Weights of a small GPT-style language model, trained from scratch on English Wikipedia.
Architecture: LayerNorm before each block, biases, tied embeddings.
MLP neurons of a small language model. Each row is named by its layer, matrix (up: input weights; down: output weights) and neuron, and shows model dimensions 32-127. Each number is 500 + 25 x the weight over its row's rms, rounded and kept within 0 to 999. Numbers have three digits each.
After each neuron's rows, "fires after" lists the tokens most often just before its 100 highest values on Wikipedia text that the model never trained on.

L7.up98:542486516470497540534490510487469554493540449526510504506502480509419506500477483538519465488512483469510508476477498501510525507483509533462500472452507522520489485455491489510473537473445517494501495512519444471496492525504518487488498521504508513490493484508517507496483510485487508494
L7.down98:557513531513523497510490506501512499493517464490527481511498473499487460497429539505502510436467525503474489505480470517512507496559523473505496506502519516499504510516514518459518536457484491466447492481536491480490486485499532541476501530467500476529516473506488538561486495495495463499
fires after: " p", " s", " st", "p", " c", " d"

L9.up900:456501488487470526529502509495436513510516492474568458499481450530476491485503470482536533468536475474494484469525460486527519453475547515518516490535489546512505464493494509533521504517479485515516500479503495493511524514498477540516479479483509520524545536513498536502491456491517476520
L9.down900:478463488508493480514510486486505501458515539464517546514507460513514498513498476500537558550485522538497509559475528508504468485538520489522509470532493483449517487503490494523485523471512542493506514515464451481524481460491491507533506540540537537478502542502482532512521506490507479462
fires after: " P", " T", " l", " t", " p"

L6.up215:464489517494516533502511473474524455507567514512498475539506506521498460513532499478544520466503484482479483441505519522525538487541519502484517507508426476481483487501477495518515509491479548517552551531522479521467505522508501457460496481502496559512493486460487498488463504500459532505
L6.down215:485481480517523437508499523495494524497484562467516504488515444536523504505525520507531456555473481532503519468477525517463529492452526497480458561494466502473502513495518505478495530487488504547455497480494489496476519495510503484470498474514506493496474476536536476535539481507512450472
fires after: " St", "ro", " serv", " st", " tr", " "

L9.up895:490490479499524497537529512503477452485511473499530466504501508455477461484524515490524547458512515452496484486526516481517505493486536530515500514525501490487471503550538512514509500419526481519507490483537486492518524538463457504503506505537491534514547473503490513530513479466522472509
L9.down895:484449484470486492560494474491483521526482540488530527535494525489539469513492479510506513497456504512479522500489520537501513522528452488537496514478483513514500511484485440479480542528507501513504500465465540466443446525514513506550482509543503532510482496520481499472532471444480481525
fires after: " T", " t", " d", " J", "J"

L9.up425:422491496493507480517495455504457529458521481495506503506505506492531491514521477501531503469496472532493473486512502484499506474485510514505488469455563465502489460484531499508498519483520461498464466495508522497503475523472498499423497462462539504510489486553490570501483484445493497559
L9.down425:537517491511520501524504482523498475499528560502535505500477502491499498465507487502499492486448490521485510447540500471472506491450476521498528497450496493512499484490465490506529480527492461507521498532493507527484463496507478501507519489515509523458515555504510496515495498469459536496
fires after: " h", " s", " r", "l", " R", "el"

L6.up729:436505500483515529478501503529515522477487523515516506462503516528505528498469505524480460453468507480504487515480497524520536549514519514516539496470518516479500488466525581479519504503494511501519512481492516502460565520505475491492505525496516523503472516519522471445514487476478532492
L6.down729:513502485467534486468486505468490471560489494501500462559508484472496432483499493497516512455476502486529496568487522504509502492472507519494497482525510502518493484529531482496482521543492510491500490496460481496478525504489484539479545519476464495454513472496515449500529536485473501480
fires after: "v", " V", "r", "c", "is", " v"

L9.up663:524507511508493523506475515488471470479528479535495505476511535470510499501514491498450513537488464478472466516509461470526498492501548552476469479537512538488504484498474494506483530520495520512505508481512508448520504541479511482467514535500499506483563492523504465529480458448553494461
L9.down663:510527508517486529573493517450512515456481548478449460525492499482520485507477487457508479525507497497500495445482514509477542476523462540545519475506526482510478499519525467543511464508510484532540473503517469491499503465473489538497489499533541486535501478488531509475449538464493504465
fires after: "0", "em", "ain"

L12.up257:456537497499496537502516525462567529521499458472499519530505491471511527544496517491507545469493467528496491518535516500490491477529499496515549486517489511521477525503520542475491454498490488524518479506500522512495467481535468494502492528481463511462493491485481515487515513475510515486
L12.down257:574505483481529531482524464531479485523533515506527489517507486463469497463494468524492501491489495522462520491491483505475442544516471472471512507499478493545505511517466478497503524561512559512486480478506460508494491496543528517491489496488494499539505478507438503475483491526511485469
fires after: " |", "ate", "es", "-", "ame", "|"

L7.up643:479506478489530515480484499481466534522514517447492516501544548510501473478519476456513472500524452534480514545498523542512505511509506474484453486494511492489503487510497522487468464543468491483498483497485482519524506501522515524438554517478551518469470503475515483506513500505542526523
L7.down643:518519477491512456508489442477472502513475517489527539491509504551493494489503518525541505508511460514473509491517471441516490489493463487477526495487518506481455468492473518497493511479541475506521497479485509446503501534511481502473480421483502532455489519512453511477479540441497465524
fires after: " s", " sy", "p", "cc", "s", "h"

L6.up415:495498488535517470502488535494490480488546491494527485532447525527471477470475458523533526487506508521482556504505502562495533529496506487493510492463510479507489486488472512514459490506491517495479508471492494504498550460479492482458525510471515535513468475525462548498490532480497506482
L6.down415:512527498447464469531461474532484542555452528455544550492474559507499513509506502494526531504484521523488489515482500476516480519542475441532477454545492532511499510529515516494462510480504473494502496528438492504499464497488496500493531480512480518490471502512534468521482504505483532486
fires after: " ad", " con", "d", " p", " c", " r"

L13.up680:515470515506514478496502506484491524463517562508535512487491490520448485483517509478502523487488484506463484469483500462480503465501483517458541425519530479475508516536513500520465487478517520509430510505498530484559503525478538485497505487511497485509462529513507485552482516508533507486
L13.down680:496509544546486456533494465491479500551485510532486505507537494511470528515509482491539518489534448467496500525523499506522526470530490520561474512513459476500459500506476522457511480497514511481467519510472496509499517519480470496509491536524489525484491547524517484524511524501527455462
fires after: " a", "9", ":", "0", " s", "."

L7.up472:523505526447541517487491503532478495468539500478525529459493473530469489450503515497537543521488495503487499500512538528512448465479501485473524526503512452557501518470488504499516508483498537492506506492511520464490485477509546528471528507484496494476492413489509497478532485493518516480
L7.down472:533467480484515507489545549497488449540507486491497490469533443514503515522496534476469501484499512494494473471456471470455468492475513527492541521497460540495503505486540456511505459534515476472489478522512516528518518464474547521533490524506474490531505480495490497500506465480467493502
fires after: "|", "\n", " /", " |", " be"

L10.up906:528462426493529489463465498480516522508515481477541472482501564479489531491517498516487492518480485524480491560503511525441536516468519528476509534502497472463498456510489528504504485520500479464490499471534512551521488487490516491512526488485480522501513505468508489478508549506515493484
L10.down906:486469474484501499519526512497464513480472522528553472489506476534476518507497483526537491494507417457511480539515524504518480515524468509468487494497472486503522506464505469521512489559500519436468486482467533463524490536496518559495534464506506523491483534511455507499517513516473509533
fires after: "m", "h", "p", "he", "op"

L10.up248:458546506508486475506486518527471487465518473497460467482502464523465502464521550535485495476488491505512437491518558496494514497483517468487490532495535483491495529502451550552454541526476492493486488480471474498497503502507486514513500553490487518520485500455488493512513500506499505477
L10.down248:536510507525468500513543492461496555506506494446510513508481446473493536480456465460506503538529492487508510503509533500501499499483498513486519521524488515539514516491516516455505504483532506524510483542493496525500490522499523528522502473505473580504491487514506476486482517507488477485
fires after: "est", "et", "at", "ell", "ab", " "

L13.up739:544504478505464514501493506500510502511497469511492486503514484500477547526480461509525513430537508493509518516495522510465488485524437436511480508471484518526462477471481530504522533539465505477508470485497475545538507499553501496486484527493455538506502481544508500513506486521591487498
L13.down739:481544507509454478495481520482464527490512487529510499508530514487533518461528529527485458503532495501496514491454471488564492493476518497454488487486524542535518542502487489523546495520487504480498492485495489508478518535446514512529444479491485471442498518497508533493527535451492531493
fires after: "\n", "==", " comp", " m", " n", "==="

L7.up663:472529504499505534543527481436492501573479534493466501510477542527476538477525489484554494485559468488471494529453499514494523501437491505529494504480526491498478480515502513497542464491514536467468523453485463508517501543491537507488493504504517539476510476537497506521474477465540517486
L7.down663:493494519516524494450496526541467518444493484495500517482488518521476510459513513476485531491526499474487519499494486479509533487510481553525508487477500509513473499493560536542479482510504494490519503482440527497496491497487514531514492505498526445493504554508538526482517509493519490546
fires after: " h", " c", "c", " ac", "oc"

L19.up43:473534548516512486492516524504503500491498504518517454498506518531502514550464507518490493521506497468566479480536507467504542458468501516514511526531585506488510476495475475529509495482489474527468437443455509429527468485520516521504469508515513498496476503494525499518515458491527506512
L19.down43:492477480499500502512484512464496531486489495457533529496508499538505534435512500475484511479518558515503494522535514550454515483543483493466467520459489484487503536507559444501506537532535479488503468529563488492486525467499503485472514513516516531501533471490490529495465458511479486532
fires after: " ", " T", "ed", "at", "t"

L6.up801:513497482479449441542501504496497518477468485504528544528524527482511548511496516468523493532505515474543476526486507497523460433506538484513483464467474481460478481515493538471507516500476516512515489475489472496512515506475451471518490501476498498486493516536529472470489545489528494525
L6.down801:505494533489455445531508520504495480474514528526423464470515508527519519500479499529487495482535482470488493488493488494496529523506478493511459506480504546474503501533484508483489502499511512506447480501509512547525495529523564505501498455489478469527497508477487510483492471481513534485
fires after: " the", " The", "The", " an"

L6.up858:499475512508508498498514508483476479475513524500520497503471562466502483511509523499492490502506498418502503521522500484449485516503511550516463493527520484501503504464526492516536495486490509490497511513502525517481501564494468508499503467490527480553509497515452491521483480427513511469
L6.down858:522512515574477512517512471472449531492531475478474522507478490493493527534535479511516523477506485531487496536481529506506451524479477527501520524501500530499492499529475508472474496509444465502479509502509476508507448531491507559506491528500562479506487485510548503471483476505472480528
fires after: " d", "v", " ex", " gen", "em", "olog"

L10.up327:530506486491487489504472468487434521468475474493505529468508511443535489508493485535513528517456485477483523501476477487509462513511531570490483463493532514493527487526516508526522509506480478528458498488555489478491516508511477500516515525496507538488513506524523523487494478500492475514
L10.down327:509467516507510536509485506397483468532513519475486517541506478526499499460521494472497544487463476512498493472507479537535509503524492552491494499486499523516527466497527474482516504506456504522504481514528505509465475479428549497512493473491486494489531476498523477503500479514558573519
fires after: "p", "m", "pl", "j", "em", "l"

L6.up883:490517498448541488535546494517538545443548532515501488486487460470506464476506487527505514503498495489481475460539562530520565505474547504478490488480502520472457492536516494504509461471560467500469503492480510456498496483507462521491515499531489503502533510501439515478549493511484507439
L6.down883:529459506466488493511508462491447495486533515523507534503516478505479516544507505539503476469486496493529488503529536485532511472511541517513483550516544531492517510515468471505473535485459535532457475494509518481491503526510531484523475486513499497448540491485484545475452421485519495495
fires after: " T", " D", " d", " t", " V", " J"

L9.up880:536505453492515528485481466497508491451503513502494489521511508498531508525506529529481503495492471467508530479489530437472465499489506463515471506514485514429535520457482454507555514497530479483497512520499510505447490592497468479499514487514468482494494484492502540507499494477494519485
L9.down880:497482526517476492570507545522513500497464502487535490530489492524470501482535472478534502482529542512543537465513492503506504499487473515501464503472519506499495466460518463517518495500550509484532534491522488498544516466529545533535500465511475527485536489516496499535462511504468491475
fires after: " de", "im", "em", "e", " d", "us"

L9.up223:485518484460523490553518479473448485525502492532568497541518501516488510543509503515495503477493506500549478503496509517516543463537511495501523514485493472498486494488539536530492495514531533490508466515479520507509509495455497518477508503493494527478442513500511530512538502438516491517
L9.down223:467499473510520449542493507486515487510486496476485507542489498515519565542533503502474514445508434490459502534459512496477526475504512539519476463514533466506465498492514488516494457464469493538496514482504435489544479544476480487470498471465543491490492507510531496500491509512518523471
fires after: " to", " r", " R", "p", " ad"

L12.up770:509514514478477517512518529491486439448514466486470482485516507549492501512530504468508542510499459486462447505485511532559459529469507488479541523500524485495504515502482487478498482509517518483546501541528493486450464511469519474476485504524490520516448510481499502476513491508558488478
L12.down770:517467473459514516521537464527527493516495540492489481532489498477507463475503468461469508470513498482479544496480474485455464498453489477529474533484500524472493484457472523529501474516476515497508476525492477518501469504473465519527504543510477511500471465508540487516534503512509545474
fires after: "|", "-", " |", " Part"

L13.up603:478529521512488517503510469488497505482467497493520507469463460464490511503526512477511502446466490501466506483546554470508515520489530508524538457501511501500525515470501496502461514501482533502489493473482487475449472484552536520483503535474523497535527487476511469538471550472517514431
L13.down603:529498480516489514541491465515519473491506522504528509479505468510488492515482484447481521575513479486484520532471496537527438497503503494515532480484448508468449505511506461505549441501515526490510475481499542511507521482505433487524493535489461536468443515510459507466528506515506477500
fires after: "\n", " R", " b", " an", "R", " is"

L6.up6:461518468481517487480482514463421501548491486485533475511484474513479475497504515487501492456517526493517536508538494518489474500489481474536504486479471494501521500494493535508505496493457500512515484505490499515534495514496498493500440490514447462504483558511521509524463512537488470538
L6.down6:486533503533467548466491523503476491538501523478510486466498508525490468492475484480468531485501501519504523480497513525554519519534499506507518526507465475521501476514507490471485506493499522475489528511525480543465489472463475521550534496504487511510532501503476518465499487519503523540
fires after: " P", " A", " S", "O", "A", " o"

L7.up232:517521532462482492510551529497495509496470475525526483465510478478507527469524482516518501503482503534523511469468505487519464503451473475491504489438481531511469525476471515510490485532488460479520476527530481519519498500504475510521516523514453495505507528557495462508512491484534445507
L7.down232:521524548502476467513489480506493518507470523540488526492483492531541507497528516484481516531481474499499528521484481503491495513490500501496508553511519510507442475548518519492468523468491492516492476486512478514520524421475490485482461525490515482505511540502469486476499493512505508497
fires after: " f", ",", " m", " n", "e", " F"

L10.up630:522517464464460467539473506483483540466482468511523483437521483502502554489513460498488509459490527489494507512470542487449497452494511458516519465509494494506478517498517556467456500493475504501521492470498504508499509531522515493488508511482494555494504469510523457511496547468516504492
L10.down630:478536512491481507497423503463518496468514483501463533486520500515533550501489509538493491499511491474458494518502444466469476469520486511492541495486513488516496448466524484505518512504525497497492494516519525533527518520516516508489518482537482530475488488494520521465554547515478545483
fires after: "\n", " |", "v", ",", "==", " is"

L12.up330:501491486537537543521504504497517504505461467537519515526520475442470494498510516528483524480516511520468462494493476544479527475512489481479545499503502490457478536497469515513466480462487493504484498492502560527515489480482505454547496490479501477466533502491536499480497564574537511483
L12.down330:513512523496522494475550504527502492473492514482517472467513520557505516466498410490485473498489545526506477511525502466498506487545449512488514563552548507495511528484479470535506507535502488463504520525510476503512469526501476531454507522475506540527508493508508457535495471514525484499
fires after: " |", "ate", "ri", "ay", "le", "n"

L7.up458:450486505512522498538516514465489500557455482491502559496517491495482485509493511503491512453454484506508497495488497458502492526549510487496511510453453474513512495505456489499510544468479546524516521504497521513518536543502527468483491503501517500486524479495514535506485518526505511500
L7.down458:524520539455484488487540475513497478523529522500502521483527519555481571502453487452508508510485463502545509505449461526496503487457495497524528480472492515525521536493456501528446501496481497497459478490518505458500537467493501531525500505533489477509487503484507462479478510519474539526
fires after: " loc", " bu", "ver", " serv", " mov", " st"

L12.up14:521477496525505458523526493477433500497483512486494485495519517512543487504467539512515495487483505496463483511507491510493469461513485494491509478519482443502483465476491509517471485537525495531521526527481465496562478499525507494529538523489493534472484534563528490460526536510503457471
L12.down14:527507524457476498502567488528530530493517474478487478464509455483544506515540521518496483517492509534504467511473459458510512462439456522526458501517520503513506498530469579489469492487484484526531502491508481499460501485517553496477507501504505487476517535496518466510476475458496477477
fires after: " the", "The", "eb", " a", " its"

L6.up456:515499501473505464487529508525493520474485511499486546492465548526483521524517477515530495479475529500499520481514519500478519505452520473508468497524511520410487449496467479524455489510520516481486499473524476462506504514498499515486501515469494488467464495511528497484508477500448501448
L6.down456:538501489518546486509539507518472479482523469505464537501501491496476485477496530509501468548535493502513490543449521537499471476484531542523526471470514476520502493502482471518480480505472520532476556510483498465503486483550475507524480522502499508489449475529519509563487486569469509495
fires after: " d", " n", "own", " Re", " bec"

L13.up589:479506481464525521507499521493491488475475492487512511464489512516502550504517509487472481475481534495479460490523518520521529472490490507531520446471492555473459503489501521545530524505467490548519511497492474454543473492538520494502503504489496521487517483490499490486475477519492486475
L13.down589:477528533478468478464480463479493532568531502489503522485456491522536503483507467493482544507498506507505515474516473549452503498496518488508489467447483465466502492461504530523488506477523506505539470483473492523484498485549537503516506509458540489518465492547493486497501551525490516523
fires after: " M", " E", " C", " m", "M", " B"

L2.up491:507484530474473549451480433488505541486533548505458496516528485551498536485545522460489548506517553453537453508514476473495502498485480474501510475533512490542498505496470488474485453482510471492515501519485518494528477505511501493532528505505498501511498488505487513456507473515503492515
L2.down491:479461484481519497469470491505563581497541507513475530474490482452515491555542500490476520502487500523532495536498509511484517501537543490453504480501521491546516514495476462515489445505494478511494501513522504449530497483530488476499474489484490512508491509528487513510486498522499500486
fires after: " e", " s", " E", "E", " L", " S"

L2.up825:513468488486493470488486506508482518508502496482530550459444508469461515514483459483501519530538530507487524516513491536459491483463444471482492469462521478500489487472488510551469501510509500498566458495477551455497480502526483485494472498534518496484473498478506491567534526480514519482
L2.down825:473457494530496477537523515509482513453507495488510522513500536484519489493462517514536484497560499526469537494504527492474496508510505486515478528462504492506550515514522535515513504504493507493469537497472464524491442524465497497497496451519483516537501525552451525498506480482481507561
fires after: " |", " s", " A", " Ind", " ", "c"

L17.up602:481504538495522484513501511504487505453507465501506505507476488546514490485474507501495496511475499524506530490519519527513441505490474464471503502489523502490523501521495516554461489480430470523445466497458512476515466452514470490534505519491469512483514516532501546465456509480512533498
L17.down602:533514531467485450516562497517518513496511515462497533468497496499501490490506466535523508487495452516543504495482472522523502440498528510505526518534520528464505529498464501488489547457525553510539484486494514556505513473507509477503478532496478530448478457539502469510487541491497447505
fires after: "\n", "i", ".", "|", " \"", "y"

L6.up414:538522508503509534448486548554511489496468473486553497504510480552492479463540495476477492489538539492520544458508507490509495485496522491508474501489515513493459495484536512481519506487483529460459525512508472512462454480482535521506492495497510521435477444482515502503525501526470485481
L6.down414:491502480527490454512473487482465523492518521493443517533510496518489486544484499517488442483505552497505479524430485514467489464534491517489509488481474506504512525499549443518460518529506459470509527530490554484483539518518539540535459496512532470519522503553497452472498511539504542555
fires after: "urr", " ad", " acc", "fer", " r", " re"

L7.up812:485481494464514491488513483470499531472533516488522492471494550506501522508502492487500480477484505500457507481497474556488485514522529549508486444452456453497455454496454524579477501500484556501488497518491499468535508482543520508479483472500535526498537456497478521527487449499479501469
L7.down812:488496478489518485505496484454492491485509517496488568493517511496507473525521473491554501487471498513496487484525512510517513516512476463521554490484486548492512508522497480474505554446470503550481515450527515476486486508478505444433488487482509491494458507496519493511507520479544482475
fires after: " Con", " E", " C", " P", "P", "C"

L6.up496:461466461479523499456488500537515523504497464508505444530485542521512521467499489542504485485493490451527521514483510516486526516493553471500495502461469492463488479499501534512489539496504505518541517466508487495483490505496472481475485500488531478459550496537526484520475556486454464500
L6.down496:519503530496473498473481495555503478484527503489531476486473498493515485469520503542496555534499566535500489467477508512503511529474485443481495511486556505585511448555489482470511498523469515522487547521453475501502487514475491481506465505530521501475468516516505475505480515493469493561
fires after: " V", " P", " v", " (", " f", " F"

L10.up740:507495540469544478514520508506505514533484508540454490523527439507507522509513485449504468446547483496538513472544532506507485521482511496509493496476541510501499463527489512506504508481471473459473522488459496505548477487497470490496541508464495503503458481517514526462477483505498494485
L10.down740:493549459541490523510472496491492526477489473496489474499475531477511530520480530539460494483498530519477513507485485509478503489526500501484497491522508474487513526497459517531494475472502502564505460469500538541475551533513488517533464522549523474508575452468501500500505475488469532492
fires after: ".", ",", "1"

L13.up896:547493503500524522463500490506509532465503513502511515547495505483461545488474487448529529487493471514507527511480472486490522459528495502503464534490507477491496495524467509512507519495459494512469476495514504486512416502429506516481534464468483485475473464475495477500509461547497473464
L13.down896:518542508494472516485536437482486489509521512520513502477519469487478487523484482449514550480482485477532508482563526543518483470501548446496484526460513467479537512491497561469513503500504509476527490524494463502490486451492516516480570467464473477506485499498514501475484499546552510476
fires after: "el", " again", " be", "w", " ch"

L13.up354:463521512494504488512468545522520482493510475469507509492426540492439511532538468494495483504480530499507480490510479499462542482497487489498511494556548512529486517499480513506497475519502485504503494472559498519473477499566511484478534512522530528463452528521522477535502545543494468477
L13.down354:504507530535482522526507520485477511497522525499490464493489457523509495523515514460515492457484495516483431454523492499470487519509477488482519523471496468520545502462483484534497515484540524521491494520503473509453495517448512492506506539504483493516504444514530497541513491484450497489
fires after: " ", "v", " |", "inn", "0", "ing"

L6.up779:505525475502465567462474512540507519519476494502508490509460539477506465501529507526533545530505550513500538499555474490460488484507508469501517478454522491496487502468511500520495505523471534502530466480518490521473454499493479489511496536532473482438501480512494466512504485486493493516
L6.down779:499513439509443508516520477521500486555512509542487551466475497477531521515506529494501505469564486514492497494516490466504516490515528523529501546475491488469511528494506486498478487482513540534454452442536487472512530526547518493519487473509501460514461508518500483502497536461542528522
fires after: "fer", " part", " re", " con", "ip", "in"

L12.up52:515447465490533505493514536519514480507518504479504492461497535512494471463507471502504529458480443485456488491495531512502533500498494528552498483491524518498483522544478521506538491488458505493523455548520487463470507502457486508508486519514483547495508464518508490480535450518497516513
L12.down52:503536447482480533505519518526486508522508482526497516511475524492529560514510520532494500554487512475503503484450459524527489499472479520462504504465541506527506470464548453500497528520497484532536539524469528496444465497468516504483482525528532511479500494511520520486505497477450464518
fires after: "it", "ot", " T", "es", " t"

L6.up407:487507445456534501502491500467457531476480518480519527504475499521485450520507462475508520529502495497546479492513515508426484514482499466549488474469535508497489494476551471541521513529519481459531469497500540462544464485469518479511478513526499522529476493543503474480520468489522478496
L6.down407:505508484493562494577505477504525484495508518500507517497500528491487512471501481501481496484505486506515514531552551528509484491492521511494498547501497457538481441540526534520473486470494461460497519501505545476499488490508485471506504520487534460502505484479510482518488536526509475503
fires after: " d", "n", "p", "d", " un", "s"

L6.up431:455471474530535486521511498473440492462467494497524541527510471506494476498478470476523469511525499530453512506501555472496518489494493478474469498559520468497483514524510544515489465453523481531518513522515534505555507516497507483469456520479486505485484484532525446516496488496541496524
L6.down431:481512497499527464500565458500529490472541534494522504483527514420493523481510465488558485529476502484533506467499508469488510501513471466472494489488446486515521519518479486503502487474520510522516509473485548490531538501489519536486537519494489523515448515474462500546520508492482481480
fires after: " g", " a", "ain", " s"

L7.up88:485526487487496490495493527490463513499506496473540445549528467490458490491496519495440530478515504521525498511508449511520504493449455495471495498494561532498528481504476508466498499516531499525491548500523461490484457528476479496485524507515499473553478514544522524510465479537506474501
L7.down88:492488475467490484485510511487510476491562458479499491531520519521484524493516546449470489451552482527509540471499501513500513486496535480487480536480509461492550485479450494534512524506502510477503514544501473519503437485476511497480536512519508459497478515538496542441510497499575503487
fires after: " d", " F", " I", "3", " D", "T"

L7.up569:488481480539528542531492505491491497472532496509528410549485473517446481497492508528494526490482460554489532533521531558465472505516482477524492492435513484474464501467508461491488484482514488523522466515525489518507468485499471496462533530546493517582476468488501518503482520474483485501
L7.down569:512510500577500504530534478523477501473468488461508517507490495450512545496484534496516481516465495489553497522495543486547501502490452516528521456509478490515513534533493522469505529509478510516519496479498479494497507506481495440493509462465523535514471503439532545488518535461501466477
fires after: " con", " p", " elect", " (", " in", " Con"

L7.up648:513504516461497524494466497497528479501528475551485508496496511488515514515501489483486484502516495475471517495473484493473459524445514533482480534506484509467529524475504509538508524521533496506545517535534484521463497519522479492516502513468493513523522483510572487497529464522529532511
L7.down648:448497532484491508488478550502460529508533511549544469531513509494510487484472526480493503467502483522533524503516489501480515486475490485434507519495505518524534484535481506513512492477490543489499480456499483553515497490522476484499482516495470483545478514532519473499532518433439452500
fires after: "p", "em", "ep", " de", " comp"

L13.up153:520501467510475489519465524492454490487467508471523496493483513500519521528531519486514493485570482487498519482495457526517476490466504497503492518494487511504482489475458480474500489441481518487463525520491468496488505558447491476504522518491484517498472476552546501519506474569528480456
L13.down153:474481462508450491475479477489510502495516505524487517481457500518491495478512501492510485471448494541494496509529551515498515497484486482535490518490445471486510516517487504482502483522460494477458509558554490491519534432471508443510489490510502476484519521507492479517498516477533538511
fires after: " d", " c", " D", "ec", "D", " as"

L17.up798:485484511533471501467486488486498530483536515501510497513514458530482494519524481489464530478522532461495495515528509501505502460462558499471476513492452512522517496478484518490527507502517463513497488482531494492494501490499489504512489513501447475519496562544496528488498521531480487523
L17.down798:505461459515510504495490523500503506509473527469506521530488534485508514520548531487511485502491512480526481479444514499503482507501501524509537469491487530503485511517455512530473568547462498485526487512502475515512502476466498513482518541502527529476487499488511484496513500521489527442
fires after: " s", " S", "s", " |", " A", " Sp"

L9.up368:510514551438509486524499529522496500479532488533480456485506524500526472501534511519527495558428532517511487513512517506544476492498484529508506490490472500482468499527427498494506476503494475495508508554529482503542497500483498455485491529536480510464528474545466502481482533568478494471
L9.down368:493462478505490482483501477523472528446499533503472525480488478528525490489507473488515478516486520539490535461495502544503481529482497512488560506506525497489489465515513506499497517498555546559462470485448511494491515542531474479507508533467547463506491474466510503503540512511542463492
fires after: " M", " the", " V", " m", " f", "er"

L7.up74:501556485482501503516478518484476491516488493515512528477488544513495559463525545512518462508515473512466482540507513503479503503502517493513474532515537511475532510494500481494533458473544495483477513491518497509509491528507535491562441483477539510491493449477504528510514464532516507477
L7.down74:503518519462535452484546499506491495486532486493495515508491520489480524493526451472461520513543511497470448546540483500515497514493470510500473481470531478525510558530490481495560508497503479499494482460514518505480486478464496492479512505496498498523503510525513495491487452459524523504
fires after: " c", " C", "C", "nd", " h"

L12.up247:505497509449481481495534479483478484516481488503537486496490472486472489518503442493537485474523493502536489483470463508515485544520488506483524499473507536522498465506477506502490530516486492472515447491486444510515519504475511535472468512511510502504485534494496522573511497496510532495
L12.down247:550496504502494532502517499536517479457495545487556478466536493505499491492485546519485496512524452562503502463501498520492460494458501524572465510511491492500459513489535488502545526484491524519511537477498487513502479472478470478465504506490507523498537484494499479519523466485523515481
fires after: " t", " T", " P", " p", " C", " c"

L7.up864:477548498489475475520508522489523508524538509510505556503498507471529480526478483507493499529476513492496509508501560488491444495500484492462517478503542502474500465517509477443527481493504487536490507580497518506461495490521488505507482492472454502499473496516475516497515550521516580521
L7.down864:519510546509519472470560477537528535503498507511507478505524492491477553469466504502510490536485484503487528462417532518550492533525533513516498502472516480462517514454505477464499508461489504473530526520509500473520513518489486557529508520527510516519486505506522488497508531496452505520
fires after: "mer", "ral", " part", " Ind", " ind", "eral"

L7.up817:502546467481516528460484503505475517523535502472515532471478507513505520475525459484522451482544524511465499484528513508520501539508541455515497501478508465512478507469518505545461495512496485503510499494511461472510498482505538479470524513501502498479535489517509457472534506482509508486
L7.down817:494513478491518492550473536480551507532463502508503436531540497508511510453476481451538514528503466514497485490499473478478495491496514522492534498469506456515515446525491539483479491512546481519459505491464516527549522513499481485527498527529508505441493499491476485518490535503472482523
fires after: " ", "cc", " At", "−", " app", "pp"

L12.up393:497468487498509498473472516500478484475519510502531488489525530507495471463513526504502522497543509495495490534461476513462486508481486484504458494508513511444521529524477525520513536438487533462532528522481515472494457564524462534514480525479467545540497491484512511478530470543497461515
L12.down393:522505492481469517518514469522499469511470491514491499494562482497517522486497505531489538483488497557503517461508493518510485497464512473434437504479502503512493488487479537457500508512534497460516482510539493487453510473473499486519522505494541485507489536497525527519470513487517519483
fires after: " I", " D", " d", ".", "\n", "is"